config = dict(
    n_kv_head=4,
    norm='rmsnorm',
    norm_place='pre',
    parallel_block=False,
)
MLP neurons of a small language model. Each row is named by its layer, matrix (gate and up: input weights) and neuron, and shows model dimensions 160-319. Each number is 128 + 32 x the weight over its row's rms, rounded and kept within 0 to 255. Numbers have three digits each. A neuron's up and down rows have the sign that makes its largest values positive.
A block is one neuron, or neurons of one layer that tend to fire together. After each block is what it responds to, as a language model described it from the Wikipedia text at the highest values.

L10.gate78:157067103107153127128142112111134115086193183160142091146115167081088127126140079154071191145125111101136201166075158053175066168123131155127161121119097121112178094100075112098113119187128134143114127128134103085116139149072147149121100086162160117188115125124197108183180121043078112055128151148137129177130207130147105088155137170166126069092142103138114151138139124130145129136122120137106106167135133129132138185123139177138142169134145142088145172131152154148121102128107090
L10.up78:145115073113157137148150090077132194113125105104086119104099105178113104124078123106092130084159105149108169142139148113151115143102178169058160135172133175084134167122159151093118167131137168169121175107138118155169117159127184060107073117150117109080116117153101146099117136124101102097144106168125150165133143096164122175092117119155041164184190136134057103126135114095132133087058147120121150144159137112129136222109105185083107090117098120084152113122122120082120123210139118
L10.gate80:089106115094106141146186125098119162109137084144135102079121104072094113093088116169164136179042136141187114180081115077113099118162143140116141155143107161112163147128134188164103169183119099134130130067150147101117161119143167113112101160165123127079169123161150163085099087072146137134114130088073128168112119129126132146155143108174130156098110079179077155170133189163106120133087099118089144128130114151173166130174113146110125121145133183103107126119094204099137169127141134
L10.up80:107185166083084146085134143116098109095157124106137103157160108149135093100087149094136104146141117164117165180131187065153137139201129164157123138138163149113176151125079123134113185222181140074063138098092122157118152110046133160071138069129141170178086108121130061091100162111111138128131131127092115136174148132204093115131124101139154136142066090148172108095114092103185159116113091160161175116145132148163123169110189110135096094133073148096135171168118199144116085154107162
L10.gate317:106148121057103106152124124067213163128163119103133104154173113137129186139128160095160100139123112163101140137120116155079148111158129115152134103183109139183076135092140148082167146115166167063134111113104100160144083077145094192075060189103076147125104112140145082129095110135138144141153109120090179133181088159082078117158088139134105143203170122124094132159185077106103062139166099104197115115148156141122163150143154150105172148079120138146139106123138180129145130096133170
L10.up317:147126117159129101088171123135144150139206120076077063103096160151098136138153186124078109141180087147116159154121103107137103120185121168168137138185105125136046128089110100093127105173117166119163106126134170185117090093124114180100072131118118126145113121082126147122105070106135194151133115113093176146155175160114058081117079084130148131140206150169130090162156095137130128139171115159196117121145093130117091148188127121169099149171106127106149104152151169138179127127114154
L10.gate575:115076105103103137085097141111113166115161098136172107118101135108137156154124111101147114170184156174156127096105088118100149134145151121143092113141138154059112048154091155154112163095096104135162092165142157131049119131158088199076108106105200143087093170077160153116125132144148130114088101151120083140128150175141115021189157094150049112126143185099105163131115136121101081099118062168146214148068163109156115144097168112167124194154153100163154144127078157147037077141146172
L10.up575:085147181111090127125097100123150072123081156165075136124151147125100099114090136144210114082109176112173125166113103128126107214209148168152173131117141140159125149180113097171132118105069066230028090149157111183105141125166217121102119141116138130155070188186115148188174151045110168188138081121208132138098166115151131123097069145159101180102111182110123109094133148146104194160143117133166137113133099116196123157151101146132086146133123098129160175084121117110122153101159092
L10.gate594:131115180078070118155092183180154132075087082067177129072057126118104113092150120096111118107106062151141071161135106144129116140196128143124062107170151090107062155170124144138074122130085149130133099153093128166109153186109175106144139110161104121107126132178115091167138168161096129165123102172161147112107057134151108066143133085173117126140110132104140085127064174153170102117104134064125131127078110118158169159113096104122151070139148154180167085107134140128141090096114199
L10.up594:136175122092138157137186164157171145121116127135177149138041152178093165113170159119126113139146114125159098185137140093156189205133136185082074113147049114123091103121078108097104053121070157112091095078073111063103128103182191110116072177132055087110125162159180132135106112126100188120134152145121162097077117070147082118104154124160109111094108118166159131092188140070158116124087174150079139145072132166143133165208104123125098127174159142137130111102144158059156094140191140
L10.gate624:107132118131075144092143165129140064126121114140157113117204137110163149105078213106169191107089108208149172065110152160172181133174121123119129142054119162099101172110119133151134147172168143114102114142138091106070141141139130105093119132144138133161128092117093125162163145114120159145078121169141171161140132088122187153144135135183130158117116078143121136117129100155091099031129160121131117122108168128163137110146093114176154081112065136158100135128086063146162099120138181
L10.up624:127123107077081137106128151089126099091154209157111155110133083121151168102116145105118182145166122166148149063085154143172150150099090120149140124102122137154075180167089099120102190129169096126088175114143142100113137149121107102102115173134149106102143080194143056129079150081086099149132110149149136149140124114160193141081132207147175187143101135156111163126158185174139099107135144131098172095090097095155129157168079134060153101174084143138163123092095069154121154075100175
L10.gate666:164153104055153163187109112148107121097196117069156105084160232102137155114145103125161143081162164129119200130085184105121140145091123129118130118112179155181139124100099110155132116155114130096126165109085117161126106113113079187088135122120131149139167113172179189190108145114142192099092123161113115112101118105117104116194129083128130120140113143098127141140131060109159137084127113159136112108129133119108155112186109130066151140130141144189118110103146171133075163106186093
L10.up666:147138148057108092121084143121062093122166097107174063133061065083123112163155099146190160129116104105120157144135157134119117145132095117140141158190124151140116052117119059100122204127097115128087133111127161147107117142098103118117059142177132137203125108150111101132153136087126147114059090114104106105119096098117168169110126152147098129139144113145117121154188102133128153093174160123151147083117143078135115180134105123144138205117124154153134115200127121152120131181171057
L10.gate704:132170153100096122112145126118146170095144174160098111148123114163098185107114124168138164097128115145198209165088147121150152174176128156148159166108091149189177059156161171151137152181128144106103120147105133085140177127129120127101094141136111176117103139157106105119113128162086120131143039142107090161108128122094159129114185131132132133186162085154073145183162105164090165155188092106117179072149118175141131174132109154112102166149138090155157145079102145141052154125118143
L10.up704:108136120173092133127096056131120133143139148132134140146120101150163152138092144092151173089126184101097073133120145167133137139118147155095117092070174143122192134108126148177127102131163181118144124132088141120125117166073152107127097141115156161118092112165118108101109163132116123105145092152126081158172155056125094120188099088144128120158141105154078114178081135095173199146197095099123117142117125137164107109102168103151086162099138134146136133113101135120103148146109137
Upper/under positional words. Mainly "per" in "upper" and similar place words, like "the" or "under" after "on", just before a noun of position: upper surface, underside, the ground floor.

L13.gate72:178174065135142166076113101111146076136155082075098169153133131143131165121087152147154167184179102179189145171086122131194165109155142147163070124118140101096095136161153127092085157179211162150102141164110134153076146112068064140092149115124098150106128148089114144155122116074159173175078166116117114175162150169148150133134125194122132168115075196123091160125062158119137157122106112157160145136130125160077115113084099077180133111142094154065126101123138135162179096143115166
L13.up72:140148072121168095085148145118126089129115101094163107130123073119170105050169147137142170131145103145133123169145176119131115155179170168078158158088106078147178111132171105153159100085161127140109118090107115084155126094096203083054107199121150132053118162120139123109067144131094162090084076120073111113114178100200193123136144136175148147044134205074126084095132094133121168120134118166115122137071127117147154096128127128150120118101116137137081124169138134077105207164134149
L13.gate123:133150114159131093091171097148088147128119162130159086127142144092114101147149097163101115126141115124071108164218132155078052144176116161152129123089186145127092179164139108158096109178123092125069115135116117149136123139145116194108108080093085133094112069200062160130176164165066118156162116092080155101161138156152059094168139086133093104079135152169132138074146113143114140123208109176118149116137205073148135165180132062119094137178142129154101138149112096131138156156130077
L13.up123:055157053095121148144172121103079147114107158100105150141113149079118112082171177097129133126146079093136158142080071140142111081120144111074127125160113125145087144127069120136129161105125056169130121134130081103113121152108125099085116129127104090133136109185101109103147106137120179102157082136098063112173133162138127120075094085167097122086091140079113106157149126169141149103105172166161144140109107139085144154117100127146147151126140083085157122084137160061174086130079101
L13.gate372:133097132084158149110155113125140061084159144082179097078132118105169130162158134102132077127153134123139132200091116143158124141190135175090117110170185089120103172185145153129113190091109130180133076176088127155106130048124089131079091069168151071159124127161189161132181136149106151123116126177097117148112139119144131122148108135089134127058108137104163154143129154125125130095101075140126070099133111165122129131083061164104163112182162180070123056055099140129160180085148141
L13.up372:137132151123146094164192131128145140135164086122188165149155113127141165093120220153126145160141083144093156167122167091136127151135143090178129141118118120143164138138162093129133075107138112137194103128156042102107132119100073115182171111126142070195157146097115136173167170080124175165166099185183095119091151169104113139137117151189107121066155124114102193157098078121119093102141114158132104126140138082139109109106125145145049112110114093123145059105097183205079154112119140
L13.gate421:129118170133079069145086099130143084116113136128174131055149159122114147080121127152137147156127122091175133126148202108153114075111147169103066140121066124131195148115127090145151147089141146126158148059118150124148149107126140151115080134103128078138143092151067112086165140091089163085121129152106136167181151124146175136157123066135105154152117188158096119081128105140135106116107112142161111147138146126069146140170192085067114091185113140137131197154101116117122098027106133
L13.up421:110161098081132135166112123175142114155140147169098166115147105178184120089143174162136143104088095129134125175087190104187143120135140188103138145089101097123086154127144144133088142156187087094097072111110119109193116133106154123104112114161149101149180130101186158125121122093110100097098101147122090115180131150079146072130158149165102159046079102182100168124145137144129092128087111105132132142114145167175141151143143131142123096099106082131128133150154093120123170128207130
L13.gate651:175096121144202104090091122138107113147130103090144110074132158072180143148105135156121177141106147153077093150108195128131190123236117137050095134115141113104151117127128083156144143100153074072126075147046159116134145201103103122111004102117094111141126144077137159157198102177134165094122123147071185143173130135136083110153088078119134113125148121152055158154147105146094088141170079163109126099140134112159126153081132157116174089135143131144149102145097128136084171121091127
L13.up651:161165116119093142079145154100156164141125091109156142104084168164140122101128131136111117148091047128151129092043112104163179188115132121121136134106144137102172124063153125070094099164151092151128110108133115087106161143121192112102113100128125132101126115079171093116088197109110203129132168149119152182117117079163180131087128130174180160131133122133050150109127152117146097121089124128061182086174081119103178130165135175138163165143147109148176085175069128147146163140115183
L13.gate691:169106152137095196118098125128128160091092128104152152066105120111109147120119127122118130126155121055105070152124144105097169160135189120143162151120088131158166131200070158124062166135115140127094189099131124094134147158062127144118031188065134098109139132194120167128128090106115039099115072132180145128128096151174123136132067132073110114072146124073098072114047129125099098158170130117124175102123127117080151095138149064076140144078133084212088132109085150162151130149133131
L13.up691:146087147061181140108125169158073107122064139106092107059099107078175138127098159109138152110106158182106113180125104126100109121157170136120107212119106125133084073079120192125055145130113144159105133153186115059189103134154103110140051149124064106157095105080207128071161108123076129147159131142140117154154097098122094095146130093129132102154125144093068129134113131142093102191206121122104122119084178188134076069126133133091097166132176124162152163131142159190092138106133170
L13.gate698:164125130157103128158170106105149081131188191146181085159098083107141096125115080074113055096162117208143142179091185115178121143104155107108120140147177133114157152108136130093185189113125148124223114119156168167099153138163149156093140149084136109164125133142134169152155138104123139138108119146053092176129178147183134118188133105167127090088137122132132167054088121141157138148129110118138097140125110156122129106062123093077069111149104142122164073163142126161120156104099079
L13.up698:100121105154123095109171139217164149127080142094146120106120143133159125171120139145241116117102115130142118149074151100105130120088193159095122122143139186116216145118147100113166145168115098150157112152162131166139155104132088087112105097147133145149068186113122112179106098114136156100144135145150120173101201163170187102134107122151148139085113167096147125143087129120119169128128113116185144105120118144122062075084090088177138095159165181111181080120134157192148171065098127
L13.gate791:180136100109123170111114129084099109123158128101122094074109111159122108178193067139204099094055124112151098132174122074107112198054133134104124133164166158107141114204085159104150142115178172087143113106167128145071053118099194131108114113159117091090080103201115149130145139151106176166139134160077082158133125099101156091118123079104096148114159099110089162102137138148138106105148127137130077102127134180072122141112132120083126082134148135130181138094085123123108082180158132
L13.up791:119143111138100103039201140146175107140109115090112154157120150126058149145161174179115129112132123099112149197090105180162164147145113119111168160134118116097150118125152201109133097154169129150116131096175098192062182121145136141113068081113158129127132128198110112143070202118089128100081133156094132112148079124140155158183137106122138130177174190098096092126126140162119122145150106146145095121093184129153168098179107136124095065132117133100139091196148126129131093135169104
Descriptive-detail function words. Function words and number pieces just before a physical detail in descriptions of organisms, objects or climate data, such as the end of each leg, 7.5-20 cm wide, with diameters.

L13.gate349:129109151065130090146123104172139187149045136120129086068181131145118142077121113153126118106128145133170112114129091184149113112141151131147155128139137130095162145148094122138071108160142137131100166155119129142173176167124101053138163138106103123138183084159105113075147113070154115155178131144112102089126121082125135123129150208102138115120113124076141164147113170126076166158000154118118126092100171179088131116109141147134206129130115140154155179164162149180130101167134125
L13.up349:160119141116122131055143144064161164086143112135104151084160135095150128166095040087147144094189091096171146151065072128064119136151155153134178152113138127107119073112173136105122078112150134081093086154090120135144127148167130226132159055087145120175161161078121096140117130115143104097136091137104179158116131179110136180142071079120116151084174117214112097148095102142089082086097152121119148118144113059120080114138165160107085157115132084133107098150139089169155153127117124
L13.gate440:121084150113156076102135117122109127161138114057168120137091100142104128132079118118138099133081109170172138167144175083161120140139162101149122112166138098072168117086125202113162181100117097102155103139101113155153147194133101152159142167140138183076085121147133192159197126177121140127144148141108146149099138193062084175092093132114156080102069145140161122124138110047093168162080141155148180167115179127109102180092144159134138127167190078104106079152098178070091126154110042
L13.up440:105139112143067081108070179090144147057090187141149113044159117138095106154097150166090118092095148184138115163129092133142132174151138142122128135143140076148137122133140068132155071170162147176147143129163107136176153180110143127082124148124073119109175126098150129055138148096133131114130142137152113107135138141167157173166112142129107130147072099156124090161149134109129149097153161158114186075090153121189127095154222165078104142091108128089080150145123078105130136120084096
L13.gate570:129075121077144136088135124165160124141076126186146175146098094155165147116067160173155092147128137192101127121100162159092078102127131157155152121091134117121172172153107117143165154128125116111106130140117145082077149068087098098151119130103152125191160138135171172078096185105128117193170115131155102166099151092116111125127129115133114069138177137177146191068131098187059203095101137149080159130114153090151110112133073103074201113069126126122178221081119130069145097128076158
L13.up570:114092153112155083153108146119159142166072063115152181156118175095141175087053141156103174125184147124121087138132157170138119123103154102128159118119162100077121052111110153109153146099123121119118168183123112115150165168090108118160109067071175166133147098148151175127111165162116058104109126190160130108146070162189142205084148129090133137128088150109127152087097179120111106132146094141118164161115127058161142129107171113121163202096147133099161135120104139187136166146087133
L13.gate590:092144152139117102117084084102124160052082123144107169117139146142149128167107105175130123120115030125112116149206091144170159095130079112143194147091116131074122125061127178133102097115164127052163122169194155138140141129124124137133110147137189154153140154116173142171163057085164090158115135122116089146146132130165128135096210097140089170135162138137122147123135116120081148112164144173100093097077129065066143094167166149084108157083105179139131189084116130120144138158089107
L13.up590:122086092131140091143160128152147149134148139080115153067142144109150150100087168134108116127112157122092119115148095171145126173070057143120121098089127043099104194137135169152143129082139173093111100123201148117192152131099095106154163154148188106148062113095134126125154075112094105135093162123112085190091139177132085173129118096165194126165178227126150160150088096171082141119142121157112154118153146124074132141140101129147179091153189089120102151092159141161166123142105146
L13.gate602:140086142144133071115100131151138125110105069108179199107074085100102150081107084145096087107105108088187123166181135142151183100120134106115159161105168123099146210115099152172164145164130130115130140149143155138162139136145138142133160145112184161117163095092119147119102133183119117136133186097100199158166104090118100153061092106150120103198122151169126148154090093098097168057111105079181189136090126153136155125125151153087155151114125074131123077164119139167098159131135152
L13.up602:169162138141089132042097170117165095088104103115114130139096085188162129108045175142148121081101115101120149148175096168138214071127118169169157138143150111190114133166160143143170103203116158124129105127131064111150122078159142103123082129152135136125135170153153135160107148150123090060156109112157157132176158134145128201038194110176100093128169116126116155099126100210102166109076090105072138188126163097163148145162140105068170141161071111150154120113116149149138147131139145
L13.gate605:099183123162104118157048149093135083135120086096085076106153139154094153165080114194108169083129144116137115120170132132159119169102088102082181104128133106090094132119155161104153182101117112106119098121141125150069122102108106123150186165073132114140113094116073136101224142160182134140130171212129159221154115163113102190131131131152165099100140076154147116112094093132154152145107145104112092093097097142143186136180129107173098131104183183093129171099144093135102119095123158
L13.up605:130192190115150125149114181145147128208113104104085128153123057111125105122089163115166140083121117088180125111151188109124190123119220133099081139113107110139102097124070137126203158084111090091135099175140099129099079113099129157144103101103143094112118168127080138094149184120105139142146162185126157046175117195088110176116098124122145142106089104189132164100096127157142110113146158130088164189077115137088160135168148061081079138151127128164174194111142109131127123084083125
L13.gate653:080101171136129099144092089124151125100137124117079101102117129110170121162120107122144106154109153100123141106155082111173122139062079128134151163105102160117126207072092145139137105119210129127165116107095161190175133190110111148131156150138164108108081146147144133150151212064141123107119070119179102093179121089156152152106138177153142137107098103120057145076146151100141142071150170136169180166157158109169055080120104100121105128100103126100152135094115107123125155139159142
L13.up653:055112082108156107092153139103155126142110149099077167151144174114100106141166059132096144147176138143153130124127083147100078095125120103191135121183167096106102186120118129122122185101062099104124091130140102105125168127120131119104107149159185128097158106099074063115106139092159159181131127138085187126035190122112134115146147092119133140076104122113142182132132083193104166122188153120059141118176139146134154153193167121147176171135059117075163142071164140050173167153122127
L13.gate684:084092136123062089145126196152128143091088127102123162173159132083148145150099135172112147150103124104155113147074143123183086099119125127137172129052136139130172113101106073151142136108045140096091164135152078083190123128126153163136125186191187103143112105140217155118125168141094144160127139122178154186108065106112158127138135204070117130128077129093117157151119122123104156101109159139094126118068121149098098132110129160091176100164164086148131129097074135166106108104043107
L13.up684:113075148115133106170082160170090148172149230106158164080168141098103113171113095139134094152176136084141099174152191157137135083138166103130158137115079145174114170105113094111117141078060117109146135116166080104140160118134104152111137148096148166136156115139195109132099114101145103214104132138153082170116129153180127223117164154093130123220088088170128104146144145153139179114118103128064161083090093156134146067137186092146141121132176060150167187190101159156082128115071138
Passive auxiliary "be". Forms of "be" (was, were, been, is) used as auxiliaries just before a past participle in passive clauses, such as was released, were canonised, had been achieved.

L16.gate318:139107110058159141165155120151094128163098104112059188158158143098152190131130101107175080169078103117178123138107184114092150101091163124114091111120097156147089149081100161133189131110086139118143093032099138115138097135142119078145126117156178120150135134167156153107155164157086150145113135149136153130153125155154148177172180171161116158149121197138151163141093099122115097100116180137157094111103139135164058116189136134141114171094117106104097159135161111155136201151097158
L16.up318:134089168096116083111124156162189140163144202151141209098142164128152087156118106171148123117105174099114121076162143128161209114163171153115171144134109102129153221122103202119096112140108149108096151100105126209145120132071132178122112130133073132114089077152110139156142116115111161086171091124092109074127152157100134165167099088118167152088140094098124154136146099127076124106115194187149135121114122149156122132207128054137135134157114084117144157130081112144073133199096117
Institutional subject before verb. The final token of an institution or official as sentence subject, just before its verb, such as Court, government, Ministry; also forms of "was", "were", "been".

L16.gate534:147145144074105118152122108100075154111138086164165078064124126106148190160176175140157125148160063112151137148059117119161084180149161133076157134084132133186155109158146094121152163095172117108112132100098161102114110086145156089099067129100106093098088136126117143102110061108096151075134050151118161168131145116128155123137147110131102117097102103082077105147153116143125068135127115184166138142071114159158107191198100195096092139136081140123209104086130116151133058142093127
L16.up534:108131108050164140136131136196069104127150144122182147119187193152122070159162177129153113190190114134124124220144119107070149121136083111123142113134157097128106093121162107111150120104141110114125116123126141080131147109140093155147084129106108143144113106107096131170201117164080161165135107153077089184138170167128128183145139126226139079103150150085086121098068130094116139119116143171125095114117124168160088107087159135143121199157113111147116113101109109107128125146170097
Descriptive modifier slot. Word endings or articles just before a noun it modifies in technical or physical descriptions, such as broad, fixed, wrinkled, dynamic.

L10.gate31:170171136140138145113115075231142079103118158163105090113067122136134119115100156139115122133111146179140165100136174123108114131107183164104190146062110101099133135109140047160049121082104127108153173142133098120125089158051160172135126192125117095124105076133133094140156181098125137188110167115157142152097161180125184146076138082146079103104078104094141126116151108151106110131178118106086202114144149148130117178170156099131156138127080132123068121103183129092094111152171160
L10.up31:132142125130129191116108107133088064090129153100106133166128129167134160119152149133115133152172170116124169131148164077141158105126105136105175118147159076146105127118157162153111131171118066136094065130143159142158153089098108067119124154151192125141142162192155069133145067078114164068105145112094127103192156121098137071170068222093135101165135155128122138130147179036105081107148111119106122132133089129174170109086126131115077157202125111120122118103131154161192148179146116
L10.gate143:147166134106155092123154085114080207186125078124108126101078166168138181133056084182145172174148102132180162169096130083123122118107127173152129119172163142121124134186062144131149090099086118113072151168187159124089129122045156124124098118098118120139154088108103124016097167147186188143139115106068097084143138100094150145170087110123114127141150175144108165152148150095135098112120091154149130117129133180187131109145126149135105172110126138101155210124138116115145079095178078
L10.up143:121111171085105103100123128112061136171098036140073132119109140095161092111088117145186075173163146087138098133171135113084090118099150109066096098133136129094139110133103127162108125139161166182121124095184081122118152104078144139127092124139125133156184123127115056106139193135126173099108120110118139092139109120166101135128135139142087105152115206140044145176135122121116043108183096142164109124068135140160140161131117097116113073083163181113147113071157098169144120051078137
L10.gate191:134156129160102113068064137100107084178068141099157125075159128107130198133085115100134120078161127115183100106149154046132142132133166092152140169107060146096122135126167135135130185116098142142137110180098112153143149176104133158122168164125183131108130140134143081157101143107138152133154162159117146142128131137094182163133102116145132113143095076127085109135081144178067111129127202146148166115119103124103124182117180077127146072143091143149116140107131092155121149071099113
L10.up191:157143130150125120130130155143116087173179139163101132066122115168023147137133098159089134174172110133204106183120159158117117112190095128225156126139146114134140122150195149097104137110112092057192114132098165162136106154132108127108137119166099089166134126183110161105044205164156148091116085120132133111140163145129105166135093177114113193106166153111103111098108098126100151143141109176108129082147134111158157138108122134111135153093163144122151171103126134165137115157095130
L10.gate441:170150145105096150088124153155158167179119092230097156069151155129067134143148082096054170064140094152171092166124160122130139114133176154121116185170149050153105197157083103095115125130121161152128109115109125119113136160148165060108098168123076048145088105138120100136115132156116114122145083140110114113130089061174146113129117130136117130237109162134038210109144168182194133103142121147085194163117139122096186119118167114165119153101117132145113114133149119139084130093087154
L10.up441:181129114077114201071067096125125099201127108150106152094146195133040139071162099119092131136177084118163116209131210096208143175138163115134114157101137139088110164159089128119120165144170113113088150152097131140102121124148132140165132155108166171054113124133147111142172102105142091049178059104079105116140097125153132127165085120098101117195122150126124118083131122136090168079124112136119107098066200114148171120096142083129079138116125114203119170129158110172096097138106133
L10.gate453:120159205179086134100146142107108127101116134108154139088141191116181168132144183171127159102118201127143106130153208142136091142169111140130068137155124154130075082058126093163052140079114047118206165101120095115112081104116123187137154135132161088110089167078136144113120114133112122154113090114146161093122104135140081161072166170078095148147149144135045105113158102098093074046117135222098125127073121136131126164147172109143126077070099164094131179141135144092162207146103065
L10.up453:141126126157131105210138133109103066120101162080085141071107178091144143176165147096139080090123089136164100093108102064114113143151145117176099126170127134119069078079145100167111152182118140120107105118082085090115142133154134086022122112113112127157138189133102139177136187123048126100085103106111141137098122110090168170075201133145123157068131128144145157168104112112126201091148131123097153081117092153092119061081146136091134111193117158149070111104180173128126136130175106
L10.gate515:157115086158152134092159115151124145133086128130128205129100111126120152167129094191161104140119124099128191099167167137146107167109113159156107141094111117131114091110041161124155156129095147159084125126106169089111101105077085136096157131142176136166156080090170109133138104162145067158119115094114137123148138149109093161117124016187182130192149100175099135138102180096189137080147068190144083166098167156105145108114162122111181133120145105132115108090165136152141127110153139
L10.up515:099128134111163080153148131149100110184135152155046133078070166117084118204142110174158131074106165115161098192155134100138183115154149183145117146105149142092134067123122180109181116151137122109130102120178120127103109121127098095168139122085154080184106133138119170132151168097099140076177155093105172131098188125133157126104123078107177042175128194138094140158201122086079127053107116116146130089149083061096139120148161104116143116132042129107148148113133157136107136067111158
L10.gate635:138144155112106096095146067132109137188124179061128144078209087152142058100080122116119131146122115107160095141173130152117141084120130137078134126158139109138159168097159096052099165121161131126134107107139139111148108115143147145121128115136131161159115100099092101179139119193125137113175111198154175126045120024085136158156138138101076095122152193158103114104037147126054163076122164173117108176115079170133117103147100124101145095091155102143078092132134178074101142140109155
L10.up635:064115135177085123083079098139117103088165103159166142099139199107135184106147117115168157090112117146157127103100160149143137121150147130119094099117078114158097138157114153093106158157114122116112133123163089124119137109119115146138095090135203131118102128162156115114113147075094147123118131131091130133146091177144103142058106135105102116128172107117169163113104108146116109118162150132079117130141111106112128115138161084076111202049074148158128114125127178186140144110136118
L10.gate636:091086096131085127125105098069102139142131092144099180183134137145153126111129141131203140179094110122110160157107143150145156121092119090114125099121134109121152124113143170141105149180105150043158120166084115090181130145148107113136085130100149152142104070154116116110134170113167089138125123164113145125135147127069109060106121070074092158180091105112103142133104190114072171123099209124144150130113103095107070076196151098094102182102091073134100118104082118141106140124182156
L10.up636:167091109063091172127079109086098029091141134159104149115226137058112107154112133101156169152143114122168126178131180135165115112135053076140134185128138144158150124122095126156108155098121132093189127148087140134164115157140121141118107073198155169123108140129114095089120156090121173067135135152188105114142175074072093125228074084083097182178117126097109141122145116133107132130152204130137149117130130133117136120120118131081178138142168083141150093106108130114101126083087185
Pre-adjective modifier words. Adverbs, intensifiers and auxiliaries just before a participle or adjective, e.g. "particularly [well known]", "most [popular]", "widely [utilized]", "can be [built]".